config.yaml
n_layer: 16
d_model: 384
n_head: 6
n_kv_head: 6
head_dim: 64
d_mlp: 1536
vocab_size: 8192
activation: "tanh_gelu"
norm: "layernorm"
norm_place: "pre"
norm_eps: 1e-06
positions: "rope"
rope_base: 10000.0
rope_fraction: 0.5
qk_norm: false
attn_scale: 0.125
bias: "none"
tie_embeddings: false
parallel_block: true
init: "orth"
init_std_qkv: 0.0287
init_std_o: 0.0287
init_std_up: 0.0287
init_std_down: 0.0
optimizer: "ademamix"
lr: 0.00026
beta1: 0.9
weight_decay: 0.57
lr_head: 0.00455
grad_clip: 0.5
warmup_steps: 596
schedule: "wsd"
decay_fraction: 0.774
decay_shape: "cos"
final_lr_fraction: 0.0
batch_tokens: 65536
seq_len: 2048
doc_mask: true
train_tokens: 646900000
steps: 9871
dataset: "wikipedia_en"
MLP neurons of a small language model. Each row is named by its layer, matrix (up: input weights; down: output weights) and neuron, and shows model dimensions 224-351. Each number is 50 + 15 x the weight over its row's rms, rounded and kept within 0 to 99.
After each neuron's rows, "fires after" lists the tokens most often just before its 100 highest values on Wikipedia text that the model never trained on; "fires in" lists the words (lower case) most often at its 100 highest values on Wikipedia text that the model never trained on.

L5.up1533:45 57 33 66 50 24 39 46 66 43 49 59 69 41 51 44 39 57 38 38 58 44 47 65 56 43 57 49 55 28 71 27 19 49 30 44 67 49 39 68 57 43 50 47 57 48 41 63 59 63 37 48 57 41 45 67 62 68 50 32 57 29 63 50 65 38 78 63 46 41 58 52 27 27 56 59 65 37 75 45 29 24 59 39 47 19 30 39 36 37 18 32 25 65 50 50 38 77 65 71 76 73 70 53 33 45 45 33 02 84 26 36 20 72 60 20 41 98 67 40 58 50 37 40 42 51 49 63
L5.down1533:43 42 49 42 48 39 43 59 53 38 53 51 40 60 59 41 56 71 60 64 27 39 58 62 55 44 45 61 51 43 65 50 53 50 46 62 53 46 67 60 37 37 29 52 42 30 48 56 66 61 37 43 44 66 45 62 19 18 49 37 16 28 81 55 50 62 64 86 38 67 58 69 39 40 36 52 75 65 37 45 38 42 23 46 25 55 60 47 47 63 30 73 53 21 44 32 55 53 40 50 35 86 49 42 59 41 52 49 24 63 31 73 30 70 57 34 80 49 46 30 35 37 29 56 59 40 42 40
fires after: " was", " is", ",", " became", " the", " of"
fires in: "a", "an", "the", "first"

L3.up35:66 58 30 62 38 48 36 61 23 51 25 62 75 54 21 41 38 61 47 67 48 59 29 41 39 75 65 50 55 37 47 44 56 54 27 45 68 42 69 27 38 52 52 51 36 42 63 57 66 37 48 56 48 59 76 42 15 65 57 49 74 45 43 39 52 50 73 65 57 37 46 49 55 55 43 69 78 45 71 42 17 53 19 57 30 33 22 65 37 68 69 42 62 48 48 54 67 61 44 52 55 56 58 51 11 58 21 61 65 22 52 52 45 59 42 33 46 50 63 43 71 41 53 29 48 70 45 52
L3.down35:48 51 15 67 37 36 57 50 37 45 55 48 29 30 60 25 29 24 56 47 64 45 00 45 37 22 51 33 34 26 57 39 57 49 65 29 59 62 39 50 38 57 67 44 68 35 51 53 61 54 50 25 48 54 52 57 48 72 47 67 59 65 58 61 47 35 58 43 42 64 34 51 57 51 42 30 32 21 55 49 34 56 46 35 40 55 43 39 67 57 27 44 15 70 35 57 47 47 42 36 38 80 50 57 60 18 26 53 59 32 50 25 27 56 46 14 41 67 36 43 39 43 62 33 47 57 64 78
fires after: "'", " did", " not", " had", "’"
fires in: "s", "not", "much", "to", "t"

L5.up475:56 39 65 41 43 59 47 38 39 79 48 54 57 51 31 36 85 69 38 48 52 37 35 52 61 51 38 56 27 56 64 46 60 34 40 48 37 50 48 54 47 30 47 40 62 47 37 33 51 35 34 57 35 36 52 52 75 54 25 34 61 19 49 74 42 34 61 64 29 59 61 50 42 56 64 51 63 75 10 40 53 52 50 50 56 61 60 41 33 50 33 30 26 58 57 67 69 54 62 49 54 63 26 56 47 80 58 37 30 71 36 44 31 61 40 43 58 71 30 52 22 18 67 52 23 50 56 40
L5.down475:44 60 47 46 38 80 39 69 61 61 68 47 36 64 87 39 23 40 59 46 62 80 66 71 57 59 53 43 18 39 42 61 41 27 60 45 66 59 57 69 43 49 39 47 68 36 58 41 33 62 40 63 62 63 57 56 17 53 36 34 41 64 47 23 45 63 46 48 75 60 45 48 62 85 69 58 75 62 08 52 47 36 26 71 49 36 68 44 44 64 51 28 64 41 51 39 36 30 43 54 55 59 57 54 88 44 30 60 48 42 49 61 50 45 61 21 65 30 35 72 60 70 32 50 68 46 38 32
fires after: " ", " (", " Th"
fires in: "0", "to", "than", "throw"

L11.up237:58 39 67 29 49 53 45 43 49 56 54 41 70 35 48 48 90 55 41 40 68 60 43 68 49 45 50 34 61 75 65 40 50 66 52 45 56 68 51 50 44 40 46 73 57 63 43 55 49 40 59 28 50 57 39 45 32 79 52 58 68 57 57 59 17 49 51 39 51 23 50 54 66 40 33 52 45 49 27 70 29 40 12 46 24 70 55 31 29 82 63 38 39 49 43 77 63 73 53 69 34 37 57 40 47 30 38 47 41 60 91 65 40 43 51 35 48 64 26 59 55 48 66 43 66 77 55 50
L11.down237:48 41 53 59 52 49 51 43 24 57 44 50 63 67 32 70 40 63 59 54 45 64 46 38 48 62 30 89 31 67 50 48 65 78 68 45 29 58 50 38 45 48 66 48 50 65 45 51 18 40 76 40 54 37 30 38 72 38 22 56 60 40 51 54 39 73 30 66 48 27 59 36 57 76 69 77 47 46 44 63 67 60 49 60 37 49 74 42 36 37 39 27 66 51 21 31 47 76 51 56 79 48 50 47 77 73 44 22 46 40 63 35 24 26 62 40 56 53 83 60 37 58 86 42 56 44 36 40
fires after: "2", "0"
fires in: "2011", "2012", "2013", "2014", "2015"

L3.up758:58 72 31 31 57 74 57 69 36 42 73 35 38 30 76 38 45 68 57 54 55 36 51 71 34 53 63 59 44 49 49 37 50 58 46 37 79 59 40 43 18 46 60 65 37 31 22 59 36 49 52 53 42 38 75 75 45 48 85 30 52 48 40 40 35 19 61 45 06 46 37 70 60 66 46 35 50 37 72 43 37 48 60 28 53 40 44 62 52 60 42 58 69 83 41 58 38 48 32 47 68 61 88 46 19 48 55 53 60 83 47 59 47 28 66 59 40 68 42 54 34 54 38 48 51 34 53 59
L3.down758:47 74 45 56 47 54 43 71 40 75 75 52 42 21 70 31 55 62 74 37 42 59 09 34 56 44 68 44 24 72 40 40 70 41 60 88 63 66 52 37 43 78 58 42 54 77 33 52 51 54 41 62 15 49 56 26 36 43 33 31 64 61 62 79 32 65 42 74 39 47 56 58 36 70 41 43 38 51 39 53 56 36 43 46 51 52 39 48 49 68 52 39 38 43 42 41 23 63 45 53 51 61 55 56 43 09 51 59 63 65 48 58 40 51 31 18 43 53 55 38 43 54 53 49 30 66 35 51
fires after: "'", " (", "’", " in"
fires in: "s", "its", "his"

L3.up836:63 28 78 66 74 56 60 24 50 62 58 61 63 50 75 44 50 53 31 57 65 56 45 76 27 58 64 20 44 83 43 63 54 45 61 49 27 61 44 32 45 57 59 84 76 28 73 73 29 32 47 35 41 74 73 21 50 66 45 40 57 53 42 67 55 80 35 38 41 45 30 64 82 39 64 51 73 33 35 42 48 40 37 78 46 36 22 40 31 41 63 53 72 50 48 51 63 39 46 58 56 35 38 61 35 72 46 53 61 66 83 48 38 46 45 64 46 47 44 63 51 27 28 38 38 49 47 60
L3.down836:49 39 54 45 79 61 69 52 79 64 47 38 53 53 56 42 75 72 48 59 44 64 38 61 38 36 51 57 37 48 51 27 28 33 50 72 67 45 59 61 39 58 46 54 25 50 59 40 58 16 42 47 43 47 50 34 48 49 61 50 63 61 68 71 40 73 49 49 53 64 47 75 47 48 50 70 68 42 14 41 60 59 52 43 34 54 43 37 43 48 64 59 53 43 53 66 80 80 63 53 79 38 48 42 29 64 48 66 60 48 62 56 74 83 31 66 69 62 50 57 37 41 52 58 24 38 72 42
fires after: " T", " (", "-", " Ter", " \"", "T"
fires in: "of", "teretiopsis", "trombone", "t", "tottenham", "tetzlaff"

L3.up1170:30 35 30 29 61 11 44 70 76 57 57 57 70 18 63 61 46 45 36 82 58 56 24 20 32 61 76 48 48 52 48 41 25 74 44 50 30 87 64 59 45 46 61 44 43 39 33 64 54 36 53 46 35 34 50 47 55 99 56 41 27 19 63 52 31 57 59 50 58 42 54 69 57 91 53 29 69 52 42 65 41 37 60 77 27 49 39 63 73 17 69 75 51 56 39 56 29 68 49 24 40 41 52 46 48 68 44 51 46 35 57 68 45 55 49 16 36 51 58 32 50 65 67 63 45 71 60 43
L3.down1170:36 44 41 52 34 68 74 61 61 62 55 64 66 34 56 54 53 37 34 74 35 64 39 39 46 69 58 29 33 38 61 37 46 36 74 30 65 57 41 54 26 22 72 44 42 31 41 47 50 57 39 69 42 39 47 23 57 37 54 55 56 70 53 45 42 72 68 56 48 61 50 99 27 58 46 61 66 65 52 52 43 53 37 61 30 43 64 47 64 56 67 47 31 52 36 36 46 23 54 38 47 70 22 58 57 75 52 29 58 57 65 37 25 49 13 37 92 24 56 30 66 36 53 42 33 56 37 45
fires after: "2", "3", "1", "4", "5"
fires in: "21", "31", "41", "61", "116"

L3.up784:37 51 58 58 45 48 28 48 59 38 45 53 38 40 56 23 37 79 41 43 45 25 50 61 47 39 55 49 39 49 57 31 62 48 53 38 68 51 67 42 61 41 65 48 58 60 72 55 57 53 69 44 53 66 75 61 70 40 43 48 70 53 56 38 67 37 56 48 43 50 54 48 59 41 29 43 44 53 49 41 27 30 55 82 75 52 73 43 30 52 64 53 36 25 41 59 50 49 29 38 75 71 60 47 78 49 70 38 70 69 56 64 61 71 52 49 32 76 22 61 67 30 72 40 77 30 48 66
L3.down784:37 61 55 53 53 36 68 55 45 76 55 69 36 48 70 58 24 11 64 71 44 67 27 70 28 64 45 40 37 28 68 19 62 61 54 49 58 36 07 48 14 55 37 19 48 63 80 43 41 09 48 54 52 60 45 40 45 60 45 44 28 49 41 60 23 34 39 56 56 41 39 48 55 58 54 46 50 61 40 59 65 63 37 28 76 41 39 64 58 68 41 56 55 59 53 65 50 62 40 68 31 30 33 56 49 21 69 32 50 62 34 57 46 74 30 72 45 69 65 65 42 54 72 48 73 41 79 58
fires after: ","
fires in: "and", "where", "while", "with"

L3.up304:55 55 52 45 60 56 62 33 42 68 44 26 37 28 90 85 69 70 53 60 61 50 29 70 22 27 60 55 26 62 48 16 40 71 56 23 57 60 38 41 66 43 29 71 61 78 54 33 54 70 46 51 59 33 45 60 52 41 41 43 49 61 62 54 47 37 35 54 58 48 81 48 53 46 63 56 53 52 07 41 56 48 38 73 24 60 79 39 33 40 69 64 47 76 44 59 55 60 46 74 34 54 33 26 32 44 47 74 57 61 63 58 57 42 49 59 48 63 53 64 60 54 40 50 67 38 61 51
L3.down304:48 72 48 71 62 64 41 65 48 39 31 50 41 39 43 55 20 38 64 24 34 66 50 54 34 45 27 23 48 41 65 62 29 88 36 50 34 47 46 50 80 43 38 39 67 49 61 27 49 62 67 48 39 56 30 58 58 71 54 55 44 36 72 39 60 48 73 49 56 53 35 54 49 35 70 81 49 59 46 57 54 52 28 54 65 50 61 56 33 53 40 44 32 71 46 24 52 29 32 80 36 64 32 46 41 56 59 53 52 24 34 62 73 36 33 57 74 22 55 38 42 65 52 48 48 49 76 03
fires after: " ", "-"
fires in: "0"

L5.up604:36 29 50 23 42 75 67 23 58 36 45 33 80 58 67 59 47 52 46 55 51 29 49 24 59 26 50 36 40 36 52 72 49 49 74 77 81 38 53 30 09 79 59 41 38 51 59 26 40 40 66 83 74 48 54 52 54 37 16 59 82 50 54 51 37 45 59 47 64 64 58 50 54 64 71 49 54 60 72 31 52 57 33 62 51 47 44 51 35 58 51 45 62 48 50 69 63 39 52 66 49 47 34 75 59 37 73 33 43 70 57 40 71 67 26 55 55 56 70 63 43 53 36 64 80 36 67 39
L5.down604:61 65 12 50 79 25 36 38 30 68 34 65 51 59 74 64 56 68 55 42 35 72 48 55 53 37 67 67 34 80 50 41 56 88 47 56 28 63 29 32 20 47 49 41 51 69 30 81 44 50 71 55 73 52 49 46 47 63 42 66 27 34 36 41 43 48 67 42 60 59 53 52 43 41 26 58 54 59 46 59 39 26 27 53 65 29 56 60 42 11 55 73 70 32 61 44 34 48 61 41 59 40 39 44 56 23 71 51 40 62 68 83 44 48 47 61 26 54 71 50 67 57 55 52 70 55 36 27
fires after: ",", " Bol", "K"
fires in: "which", "boling", "where", "it"

L5.up643:46 43 50 70 67 49 56 42 64 56 44 47 60 47 87 59 53 58 51 47 72 47 30 52 57 62 53 30 12 57 79 49 52 44 54 34 35 81 73 30 41 41 41 55 48 58 27 51 87 64 29 52 47 40 85 36 37 47 25 52 46 46 59 55 18 23 82 76 49 45 50 79 36 54 22 43 62 43 39 48 25 31 78 28 23 47 51 39 40 45 16 40 40 56 55 36 71 44 47 46 70 53 34 56 65 33 63 57 17 40 36 61 51 42 26 38 46 63 77 63 56 48 38 30 25 39 46 62
L5.down643:43 35 44 73 44 89 35 51 82 38 53 51 28 67 36 74 63 31 57 52 27 54 49 46 44 46 39 58 65 81 37 54 49 60 44 48 33 54 76 68 51 37 56 67 64 08 75 45 43 53 42 35 38 61 39 64 45 45 20 54 24 46 53 37 37 52 44 58 65 40 48 16 62 53 69 54 55 23 38 68 44 78 45 94 46 11 44 64 37 56 52 55 27 46 54 61 56 40 74 16 48 77 75 35 35 64 73 62 30 61 58 43 65 63 51 46 59 46 19 44 69 43 37 64 56 33 38 56
fires after: " as", " became", "'", " was", "\n"
fires in: "a", "the", "s", "an"